config = dict(
    attn_scale=0.125,
    parallel_block=False,
    warmup_steps=200,
)
MLP neurons of a small language model. Each row is named by its layer, matrix (gate and up: input weights) and neuron, and shows model dimensions 373-468. Each number is 500 + 50 x the weight over its row's rms, rounded and kept within 0 to 999. Numbers have three digits each. A neuron's up and down rows have the sign that makes its largest values positive.
A block is one neuron, or neurons of one layer that tend to fire together. After each block is what it responds to, as a language model described it from the Wikipedia text at the highest values.

L5.gate78:536524526488471504527491503541475485498515583565515418420530551582527513532521524518471519540495585537501467540472569523608502434388659481627491480558463516491429532525463482458533429559584479573520485540478406410445526448489475473509525479547459387466368523516489465485406421452424423625
L5.up78:552501476467463504483473482459510547405491449487499420456359514445516574581509503502376496606478481426569536545469489533595472474598535477501447470506457506457419481585442496520500488531499494505537545488579470544514490494479533478502536455544515494555632525536486430471551436415489454462
L5.gate80:491429560506497463465458529534495477518584504531495549518494495564442491462511516431490607537468478592580485462561460561492444604478500479452519337499476506476484441545436445541546529551494450485479609605506570451438488484464563513507415383390597465544515541470443438524580439568474529495
L5.up80:523508404518558557586526470534538520473462475554513550485474426547491540476530402461484525500392630539496495511480502494471522546564510599569572415451596515652482466445499488474485454458509530519439505560460453478490492481521521481514393623498382526482558531512529553498549464563528512596
L5.gate422:564450652504517535494539484533523481551444557441577479526518460519530534489470552469451515492518463539542495477512482429529485530437427491539455508487448549560568492490604552542493469504496530503495567546447399431500495500482521486537558489469506480498445500444489563507505454517403489519
L5.up422:503520606457427466413465510488542601539514518444498502556488424588528519459516527490485473504470480459451555434541502543517520462538512491538525466424534473494558461456561526542480572393521522397447509499537444426542556501478532447533529522510458538483651567494476434522504573627487485528
L5.gate586:537583546558574515553544435472521524526549520544502507418474459455552544476530546488529549464481463421456449526424475538534488449529472623534441557444509522422490495534442539446586523575543421486406634497487432518532472444539586411469476463590520483499514514400524518527519372464449495508
L5.up586:519503480563519491452463566553541498517506499512451459500445533514510418490445511555553603438538547443442480446509500504509567552490468465540511465527385476497391646470571439457503551437461544469513539488459408407411400502544514551388433509545486607586611569494499586509518472528527525455
L5.gate760:505515505487457570561531531532420488495451478485545577416501545437468588533474477570509438515534450473430483576454531531480550468544555479445501475516457472479568578407492494399502554482538531464508453463465530441591545480425456481486541479568487439477500431526516545469526488513402507481
L5.up760:526577529463543598497440470524506521567487471509533466485487398479548520459541581495613520484467425457419560504473521438557526529547492526473453491495605462523535545525531379410472517431536454439483580503534422469522424463589452544509509492494574522509512466507468443528563505509510520491
L5.gate861:431476448560552455429489573499533388549566465484448493485467355437462490502576518540440478486474473508543496508424587530559459508499465565533516592517493588527485458581414605508459541552504414458443502477483455449545437541506447483495517421558476436455502516480463490456514526527453393509
L5.up861:456505524523542447510434437504521464498514499462484463456543433574465560394516507458439548492499482581489455537459614518496479488527502535508512545484479459575514421432525500531517441547439561525518497504452459512480449521498550410536528469430406529437554648505524376512533544540473431483
L5.gate868:522514544557488479468467490505471544554455586418491467487442495537468524510536509416533596447436549443521509549388566564527456558452475588489534541489463517506477509539463529563567488468551535523529548459499498404495464484450487484522506539475435509585602595536496512510496464567454377563
L5.up868:523437486513452437457443503421485513477612434477476576506491540556487548595504505467517498525476404456477475499609485469459463483504507515492448494460447575569543480475524535444516443448526490557509588478484470473435441405603522489549529456499579520499514394456508504541542577540493521487
L5.gate977:490453545470474458469525514478483504460544595493610500505577466485418577420397445380522534505500494403511471483430454531493563487557460499528560517487557466450489477483508444520561535562495454494465523525558493582517516505509525488495508522600355423455504451499464439496519404423530449521
L5.up977:511523422452426485496551553451434427470401484511524497495510504509396505476555486496530401497474565442517543459505419580442473394557500465569438497507563565518701493499399445526378566525603500525435508543464593537535563551479497527477572475432457478497510517463454483433454462466502530441
Description: Wikipedia section heading words

L5.gate16:426535430461561476464552488545470504484529444527542447528513472455521417418609401481493443464491487548578505534470510465514502443477532541509580476497544498463520494488463616460547445642538505526497529540454489431511573464445526599511484525434518525490507540468474473471470513416349472456
L5.up16:572440432460506547521520399516467547525517475567465591502528452491440476521548480491454545391553525503459468396583449463458391524496517481512388466490432558505443487466469587577561515513397553528526576472516438517517463596556469527435467570614488488504474535596622493494523494560610603558
L5.gate471:517469539475485445505532522630414527502489466544519555491503588545461496464597503609429479451515494445523521501555523473485522507464498539498485601451433478514570474476508475412440468474487500499460420574492620495434513512487413531493501488551485530502542573523506524484460460509481583380
L5.up471:519539534553509451511470426515553543484454491527607630496476537527519504453528459556478495393518437533565486464477411546504454630439597511461422456476442523398516535514487473556481619525428505549542411449496629549562499423491493501545476482535463500544472576448495483515467515486469465538
L5.gate524:501419505496461436515509577507420475520517478489349431567421507519572438483538533477476547548501524509536571540493518571390574465585568526497491546515501509471500537515442490481452478549496584542483462418425598395457505529536603502449513527455550490405470548536401464562551460527499411520
L5.up524:473401547566480488539530534484523545540550373557429497478483562522527416490443538531551582555526400548537563441470507435455515482463518530382481581553474444468482462571508480501541525494509560479518515455458496511393427518576524492483483419493532531512451514497440496564452455540566523510
L5.gate579:498527526608492503485501522512509461565461525465491404445625496499533524468444520436556569474423484447563511439510495564497418441534487517397485505458486535437531536380550559559486463479578560536500587535413457469471440512572513534368486569492550394441501423512371386597489457522480507526
L5.up579:530487435531514547467559510441476457408446527464487523490485547444445469471483510477459501521572436403501492407469519452485553540421470539573543516456459554457534558431466483467603496525599553472505440509452529533461430488462480566574445494503546501523429512467513453544499556569455509515
L5.gate672:459470495525506479469593446544495563556444529484533599570511433571530444507477512535447426583547439494568459411554492542539499405534561497430438396532510481547498495481553554538433535553499480495582460446473448549463434500492559495530462595473475560446578463469501470525523477448449369436
L5.up672:452418516484467476479590535543529538484463561464552590589556483578503428489459471562441426538578403549501458410526441449512568472514579463446466363532465471476515454520540521474505472533525459465579463435377430575489408482481557455514460632448431519433482427521418397551574451454456398452
L5.gate826:511434488529540458486545475515612471398477623488515388517586516478471523467499398404481378566518447454500465421506571457465492529480517549497593484507493489545445471426530592618471444580572444502558479504559517515426506441576535445473454540463403473418410528493482479488509462533482442488
L5.up826:502503436486531458561493479452529467445457559488545428591526598531444548504458417435482411528548477447542523459520539493449502548474558530512529495530595520493498494418474479584432483559599420510525477544444530418479537373562456436488492538466496490420433557527439452486546537471470451420
L5.gate895:496476467498438458454480471490612498493490561430521495498451470517449474524555574539538492508471456477452580535477491374455497519466539508568472529459542452544508454457517517607551528517533504484591500559477541563492482548499516514531539457460411473540518608523548566526496451532446469545
L5.up895:469513596548489503506458467433567454524500431596509384568503425475565524433553479517362471435488496432467552575535506414549548625571475589552548497543499525550340498569520507534537551459456517441495488513481450447459527449453502541508535534431532459553479487489522556509536520508544578581
L5.gate929:482547479451481486486520565443409492565507510454585397522493456539632575497558419438467507531604581521486505482532515490548522474488568458498589531554633469473441586450453487466429551382553526555412490488551491503555478413512575406392612538486566417553464373555543446483486486517532426449
L5.up929:584440537531481472505380495627477491506590546497475485559526470527458457494551492546375550639472486589475498543399503529505405547490566452484482464547491484593475460545423407564424559473483564558507568490487601497400444472506515514432533446414556535466567375588461486521513488470375481496
Description: Infobox field separators

L5.gate171:478401514483565489549527520474515437494511454385657503493569404475542558473502399440434534507504402475529447497527447516454417511557455431539456514478494545443444439534543555492521484546491484530357542547465535476520489574528520493472514558452486532510542496464504582547543422528540471535
L5.up171:488569578464529514513504491494624523419537438496542459500437466490484458521518451538462561480554493525455449460563622385450464517465572502603442593471587446575411524482504546440585426507604538506544550451454512479536434499508474462422556553406511570558440513548445484561499487550649462514
L5.gate176:430443503507540450489447457463438641391530492482425463409523553536579511544475602466544424595486502433526417496488463506524524513476440489579474459445409542530489505514473483472539534499490561499568399447480531491453509531509482447510479480558506507503441525405379488521455476542492480556
L5.up176:567508431482509532570564487564498478558539595512491501550479508527398521528637514513473472453460474588476533461488515453467477527498485531511524534430482450453533514547490476502499464437541370584427543436509498541507441466477535580550475381425479527407550466471511503359438557471463504479
L5.gate196:498486409427540565413522477516466451433427535506462509464599455527455618460573605484441486631402504432533433545546540556474542493533460504449496478456389517431394558554536537496583508533524459570525516488549504471443500482451499501564529482529456459485501541553588417499514482556401411594
L5.up196:522533471490526569515382457547472434496458470495497555501497435480522501480529456539421491611450546509526495582504431606597472534522581480478446376482514497446462510503537498514552519490538505408457580537424555518483556458526555556524514413518497406560516516518568495485511435536528470526
L5.gate651:514614430444443400485528515575417510438502548521544451509482468497496471518475462397554484473550494494395489517462561496397510402467527508423543455530569560532495488559436562435481513482522514387509540607480512551453416458475509540527522491460540469547492518605518464470526543531501522624
L5.up651:551481441474599558533493482465550521452450504510576541585421528470442597478490585476540472519533484493556559551497535574531519558530510471485567485506475624558574537504415465547514479452470453535513474456418513536528552490434483402501517487506445499490479484443490487495506517457559559611
L5.gate734:486515430507495534539608476458499443504578566497578479529442449440433519469584534474582529452486555519497543440565559455504498562493442521556497602534478455477553576497475450445494558482457513578393405444503463485437522519491521529543573445451474543505508430472430494396475428483514511483
L5.up734:509474557450495487502463537524500531439546586546461480526520593537462438562527539482525482543461481500500448432496456523448444564526519547407557530523474462516443468454490480496539519400490513535482531494481558503522495567384533419400469512480518544439527474574478482462454550432548482508
L5.gate747:548549454495572472544512571492457464527517436434616409488541425445438506471450495442495454530520476385550416469495585549518561520452535526473477409502553605586593473476404537491469545506450499578464550446550502444430577444590487550531473559437446469506433518533515344433526557516505385544
L5.up747:540502472438594505503564528462462498504495501465470439511513460606487516435504524500465512517485514509475506519516420471461428451375516516428494448485459592563435568542488493496566539536488548545504432478469469506516554541437455479525616464532502550527499472450499464594499504428513430502
L5.gate785:492452549522500447530548452541451575519400538546561494499488572330537537588436584477508535483528394495598435488383457567452484525577590511490515608550449421485607520439529480530502436566471517547457474577430472498589475491515501512447449482535492471410506560484544492461475564513516469549
L5.up785:408482476615428423436474543520486524524603431407479468466488517454472509571511418482523456551608527567496520430564450478421480454445535467478592541502468479577523571524549633511477584505563513503536538468491487490507525466492566494566458522510483523499580520514515401528455601532435603532
L5.gate808:517556457414466466485431477465559501459542407457520505397548545477497453484430522450481516517580515466559508531490536463448472633428537545545558615428466487487509542568524498644606492566491474526524505450528387512576503557516503455531569480490542510491463414450449488387555594531487491506
L5.up808:542507509540447512487487538534442482440570465510574556491427465557529526541543525462492495503608522592440410486487444482499540481618591475431428486529502535566458548499458539497538532479498460536494443544544510493481559499435503445479414500564454498482568515431631435488450467467530433568
Description: Linking tokens before values

L2.gate47:494453442391561500433591454538371420523634532489484531503525396545567533433533524419491366472433527458548504470462501475443486481437491467417429547475514392495499545481500633480566495499489462452487572536473535526481461539463558543443543529518467440509512531404462534499516342504535511469
L2.up47:526474410368613471436554426507412423490614461506511564512538381591574533436546533416505408436432569494518523475487444473469526476463483496418415591480514400487502546482507645526565495519451490478508553522483546529491466575529558527474571512528467445523503541395463549502537405533561541490
L2.gate204:527462523522499524497534548492449438486556555534586519522477461440596572559448509489544331529513544486534535411457559476479473482510471490380477481530554536498421512540583599452510548528515399500470528448532441515603515516556495456505588554512509487483566413456492513528484396444590406440
L2.up204:595441530560565512520563399605477466532539542458526467544508458486514588440483496579546328519451505557576513375449582525456455504438468498372454471502476490480465522486559580521558554544425414485538453495554471443508412582567463501491534510489455474483485385515493476427485426474443426498
Description: Infobox field colons

L4.gate8:449481448567493529414564524451497527496595576549441527487402572445629521434483592553379570432540426534507503426538506444640501516536520496533493437602526486437573538580480538521553428515465576500521504436526370473432495475529405495422567519501462518522453484477409629510451444501549479581
L4.up8:517505459447514505519594497540413560467542484509549468441410547557596438480457460507495576501458574464616532420483517552525547530577417529467550491571451448525444398530498510502401452503437499442557487396476483522512447552483442485467431476600514453451496581475486625471531501499576485494
L4.gate22:478491485564583524499522588573432524557565455499459497507481466513503509496519472476386516518448488438487522587543461543454465522521609484524499481442425409548476466511456550460515542519591525528536533465495547516372558479506577520490426497553470404502462524492558407439572467567468442518
L4.up22:518430442516508454484499511549556456571451489521505520533519476525471495465543384489397464580594475555506480477446474500580485492520467536453520480544448417558476525489527583602535465537583522524439437451449530537428490519559488479470456478456539461514564510520466563518552480502412452534
L4.gate819:522507431477477525492500507542424530548542533465467452491503593468507483587542485561523527489559522442538457531364476513496461455402525533468481492468481503527533498582668560432478497566472479576489519473523505436447533474498538502369535451444399532485478518520511490457495462449520502448
L4.up819:504548526556570515485442372552551588499453505517581527465479542519479492516480444527427500533524423470410527532523522576454504406528424526517552484511454471499482540467487596443565529366453431498534492559476542542487554479498530563534472498571466465528447506509469494494444501556429452493
L4.gate1018:508523521517535441528636466488544415439591513584442531561483447516542454504511499484401560488459494497461406373508503483458450541440489509484471479488551571528467443473501444458442406475559499471548481396512488515493511491457566564577438551439543475535521434520534586558515512497503485546
L4.up1018:492488573532481481464487393496537511598517477455476351419626463444436503502486616506535552533466418423567486584514412638440468632533527551551522532531461554517529418484544526544453495433522471449442551403465551537490489439585530444444565612528501512537562525423530506528559476496547499460
Description: Table header delimiters

L4.gate78:403456496563499479485467441553398456489429492476564503477475487562471517542407501504541544579452486512518553492538435409539384513486532520476502490471575463499442489514557593478526604468497538541514427580503437430540532551538492518425554528473573495516495567583487491541606428519438553515
L4.up78:480439495502393460474503451550444482530415453500495495547521512517486614529537491538552469518522458587503456455491452410491540544547501613440497470448560436526515432491564472427506523457482486543485505540575496362441460564588464566483640623476541554465583532529470545414566459480450574563
L4.gate273:449474466491510469485448536414464504453558541443437499512468490567561519607468478518593497495558540523486569531483490498533443522404486496502522506526489560519521527649487622523473447520437550545555523553433498339525408478593553455512515507439527582548458522533576548547527488517407547486
L4.up273:546489452443579426475487494469412484473615481572507492609491483565545553578508470419455415429464462505490480460468423523514460468549462458581505321528482441481542502464571391555523480505463475527530565456556550474511498493428584445409492513454496521513484490468519437575531544473439483481
L4.gate817:469526464492485575447601531470496547555550524570496493484469538482525463490503544410530483368478440439416487624498561472556502464452494583557473466462496498452559473445488524529484439573474546570557526503495425467459499566484454467507466503484511547541475531373539515496438441533429537478
L4.up817:544487438497443475581487455501530380503470531537471565459439480529500559557414539422520458453533478518499505517446472438492460421552455514518541420495459465523437421517406497410437425524491442534440440419552467535462438526453461478516476469574443475477521634527547525432508414458493489493
L4.gate900:487611389575486434405544415525486523501490524497537482469474600501537494462488488556416593479481404502472542537454543497541497454497534473482529491490405487515391411588486637552416511538458496481505472483508456489486456458621406488414495485504470465586520526387534428535524467514544484536
L4.up900:497518443469524520541508483511438534473487539453568541499417578461447494451481616394474442477517458481466573602432490577529417548484479519484574401580404512488449408520547458519480441535481596496577441444534514457444467510524478429439496502569499522569399567454407402546441478550501472611
Description: Section heading and table header words

L4.gate337:413534470562462507531434544459504580494543439546495418533455508465443524502570443501577410596454446436484569539550519547489457466495481492588455543435499451492504504563462514446512505442502504489544529553416450444577477417482573485464501427512525570519561485573466486431493545523429475497
L4.up337:499575407501469642478531528489521524570492512458490520456533616470499520525507492525481518553499491564521584518537564499381523473568543507552555494473508470519392480547482460509460444502561473359491512571471481580547481594461580492355490495472447415560465475544467485579582477457455507435
L4.gate725:502525475418512458474431560530445460469528531489588528458503501521586501478552559483413510472511512513455455571619563553604494519482450449519497559478506546482470385496548444418493415456499421475530553439605524532449423528501414489495586453443478514482425480513565513502521483452461570470
L4.up725:531526482400514542425450551489463540536480458496483568475509580489578463524547567412515507541495526495573391563558528575512449519406547468472438482534475539576524452373505436433502438423457446477510429438556504498509357511533467481461503466506415496503468481477608458510519524457473539433
L4.gate908:531432444459520510636483514515547515426484453483504411563490585457502527498483540475523463496555458579553528475504619497580461432487662543427484473482527494452495473523500454416531472497500508462546537519532471455483439388561501448478547603509511511466474567526522418437479518471528563521
L4.up908:576466477478515518603518443512537519439513495468537476444483567460517530500531535456523452522524466599520565504485560494516451437454653568392460471531574500439493497504493432460515464508543537460582555490448473514428438393509473420511480540552531433472538564451460443481538528501498494519
L4.gate998:505531425451588522445495556498567637454572443510529501618471514543412499502580470550476499522557510436599559522496593458528513454610458509561549384479521597493529533560549492525440493496523552555512545441575407523526528421444446489538386464481615495533476454525514527530445579430454583346
L4.up998:514546519470560402486498470472477473462527469433486582510439487525447599448400553493495452549559457538514458481436591490501556478547521449456557494449482536552462466504527509504496529485553410496505519503664539508478423412533480510503478517462549529465426488515508524521450451488462486439
Description: Mid-word piece after De-/de-

L2.gate261:501516420466555566469435538514483582518562492576480501522594547482537560538540493547517504529503448456533500480504494455527531460415532488505504538475509537434473462504477467491436448575513411558467483488499465465551443471469462583410487510589437470563410502383486499362533468458431554534
L2.up261:457463521565556462438449464485570501456477488452557478519454544467510539514466474609491541532500486572509540478484410524402498458533501505433576484520499537500528651465508520525388506493502485560558493478483536505503560500427530404524396516585534462501487445452481555517388511479527465449
L2.gate709:505543464529554494506458480574543589545505519459485433468480559585418520473561508551547498525557473429591502550542617465442508546445364491464468472504522465518465521481432526567613479661522541669530486455416448437401462454465474528460489524555476630549500537507427424498430482603442440448
L2.up709:521506506423542484555539477458417520490565536476464503440548534519452488553521508506549588500473493496553476482505446502530482470572465466521454498466478461571449535544519493566586541667469480560510479446426595523360500480503537549524535458531464550443428600540507455471526411516466460430
Description: Plural noun suffix

L4.gate289:556488463519576430481486528493473500464462523410445432508477555561482441551522591506615466493424558541346445423558596517521602521476462583433501528437532570494522501541522476460482578512387472554552514505521601538504477442399490527473546554555513515505488569547510504539446489487516513474
L4.up289:511467463536454534353543489478519553497448579598575511508568537444635448568511432429491470592597421453526568441474455484445452613590505486483547451492448463425528459518451551548517477470536407462532382587518479604526531473585443488488494460471559540504486389536483507433486420518489449442
L4.gate354:523452535554445490453558566521523472528403431420518438484494463558548545477497452525471523476498419541478529465598544427504614572463471467445427440512478454535555528496502430413415562532492493543585475409538513465486477445453471476464481476460452549546546527442516549470520383494490498444
L4.up354:483508476571430407493431515477421510497455438453594443541450504588470491552478399534538548563454498498518518436549575464496522594396468528441515543473499572489562525493494507516465521491451476544521457518523523523463540475462450440478463437466463571477561475473523459478533429515502528435
L4.gate612:528495488560567538439474520501470463512485509507491423508487486510559520445478540413521573402471556440470503427531578447440577485480512565442559476480558519513482579559559437427550561513480554586558449504425504402509491448493488558483499484530541515391470473509494534519449459577520373476
L4.up612:445558500489537554419541557433531545529464409613501547509606481550548514524496534507497531472546436460505412555526508548458601559517520515521509500529404519466594521482510564528436450517473476478560496539516527489470480538578481462579455514490407583503429554532501586567430472539467542551
L4.gate890:510463567457453454435465477523422496429564455520473448497590499526526501502447510579558564490566578514407459541527565534519537551513516609542564485529466472545637487454560411425530534522484568549545526462460503498498463504475475528506423531505514418506534564485490571443493477490462463477
L4.up890:527478489537581530526543443472537481503494484487494566536511536534503508542536472481418484522469489513570553419636482497495477437540517481527483480481517474614502535473468452465439498485528537467507550489398502432460537492563564500599401500507421551548488503399649462514461474521510533499
Description: Quantity-phrase "of"

L5.gate84:528500506509498461550456565581499451477550513532597471531585486586486465521514434509539495512552558530484552506565606414433581522382428430545523571534425504586526446425621568487589555519520488511515524453567524572498406544506511598505465510462442503500522441484476500513536612486562565495
L5.up84:526606439507549597459501442459453563471483499531449486426537485449513529443553573489423534444514440575578451555456555484505480509528477567475556475558525442464470486444516530536452501581498468503600441494477549494501484471482440464470461461434546470588550547529491411481508526565382581456
L5.gate177:479548487537575502495492646441395535519480489516453572506462531538537612450577546478474506410473495527544532463552558532553446506489417543514554583461424502531509532544434532481455532532534485481484616505532525431508557466490519504512534546511444419440429470495479404478520524398502475506
L5.up177:497532560500556502462513480507439507493416511401481600469543509448538445476432543480481562522405492499590474565485581593540565541556522612526501637523472504500570500452562497528510557437559437436458595434532469463446434490418504524452470519394488505568454560498530578509520510435542551534
L5.gate594:441512548585411565509435555436420611512564441485518549425524568522450535500436414515449459489475466501444545517464548568534539435467507498454489534600430572523438541582528532423568545445549570469534479471604475488478457607535461386489524493544523502444493460429514495497448468482461544447
L5.up594:534444518625505620544476493489452525493491524554561473524612542518566470580461535514551512478466458522511511546527586602560539574513516565483470509602530532488585591534539478459501543476488472533541525503516472444503498476554512380521631494507510536496527577507567470447603564519427514488
L5.gate597:467529403516571473361473509591521516579529498625536485484471531526440444417438531477491520452491515459457515500535449467531496525491547497525447504540454495537509456412526508484515541544493545542530529439481489572463454542501448522538505537481507535515475441493534507469483442449523600466
L5.up597:506498453567496481461490459582530530539568518474469502542546536520472459497483471474556502506431445506518427532476547483545439528510489532483458444512506482518539414514494465617521541543469512439533512472530442510466481411405438531474481546542411459482515482599484545495462510522486567376
L5.gate633:538553499514545587516491398547455492458530452537566494431433486490451490533518479540446495448584505494539492542523500491474512539541591501474443522542477482419458495499485392439479445423535574394447440551541520531527391488433497373413486556483530481485471556573545460441592450465509554511
L5.up633:523490450458481476542571444565514533610452441509568491439546432499540466458512437508583505555497459506534457496544544573545491552511506499487517504544450539457494535476569494452526531435417505449521411562491594513484608578534460478523516451505477476495525521523470519480461561489475499550
L5.gate678:473522518434482581495480536479529598488396521447530502486525453445492545623571512469520477482525528435506567542491544513528519527460479518418509446490515572459611558561593396483495579563402495541521584508468544515547497465482484444521490505467466448476515505555439418538573520480445510531
L5.up678:479416537567518500481482520487526507463461510528453463536455523492524517427496494471541400514554529519509499474557502465518468437527546520519465552470535470503564475534546587444586532498493428510549571554609447552523347470526581502497487469486418511472484468504506550440584418563478448502
L5.gate928:472532545413528540598492610465573485580387506497562381426532551479462521483449525417448467559518522557590572460448556491449501516467500538583458582531489471502561516496492476505495551570564470535439490485412475517474559460515454494541526473471462524524592443396417447609513502430400562558
L5.up928:442478565529525478594457453652552565527493453546525429577532506592558456548531471561475444520483487508482551531586503518504540473608507504458674522477496499399553500478488437463507547472525446531512507486509493504487552446570411466470545490535579559458435491496428513508539423491411497563
L5.gate948:438456584577592488521501469489475527507491491462487477443493512493535537463594551386469460479494416506456404566572551509393432488491446504549494605486438461469591497484438452484505518466531478449455515475552498578549544460512563506502545481545484481509527555498492436562492544543540488576
L5.up948:385474519476494550525484523525448488518523556418486488519413568532480582525538524448403553452511431474501500498527572423517459490411510597477529486493445443520480500475471564420487495487534564534504526558492391508495501560495641464483507618502476481488480609604546438449489523450433561436
Description: Word piece after short stem

L2.gate56:556515500458537471502436567565519518571559502441373545476440472435447498502546487514516496493471437508497574469453439440473435448473537489466503476479451479398448517506472464459474493559513488533530563491483513560445471459514413493523506631499476529489489541488405504479560422566475562468
L2.up56:505481576580511549584499505605501478468549459563537406520500512560556515505567512540605493459511514539569486480520492547571506445440506549580551539561451562559499499457534507480506561442535495513405492548472527405472503595458617474420378499545581497437524412498452511413497526485543455515
L2.gate888:554514515483440540523456518533573477494504543487451553527430549468432488422505496472481569473456480463492508398472434441521462523523439529493473468501498531397384525500487545521516497492555566547525538474528533501409500501498439465499443548538561543508466521570476554511474417549421483402
L2.up888:469495451469512490487499483569434559552490458565525326556560519524518480545491470455572515514432527438587462527560505515394504553443575539499519472531520457473573499483518542533492491465514562505485562428491465354502483473469574494453465506516429467446434545578441439494409491403590490480
Description: Infobox line breaks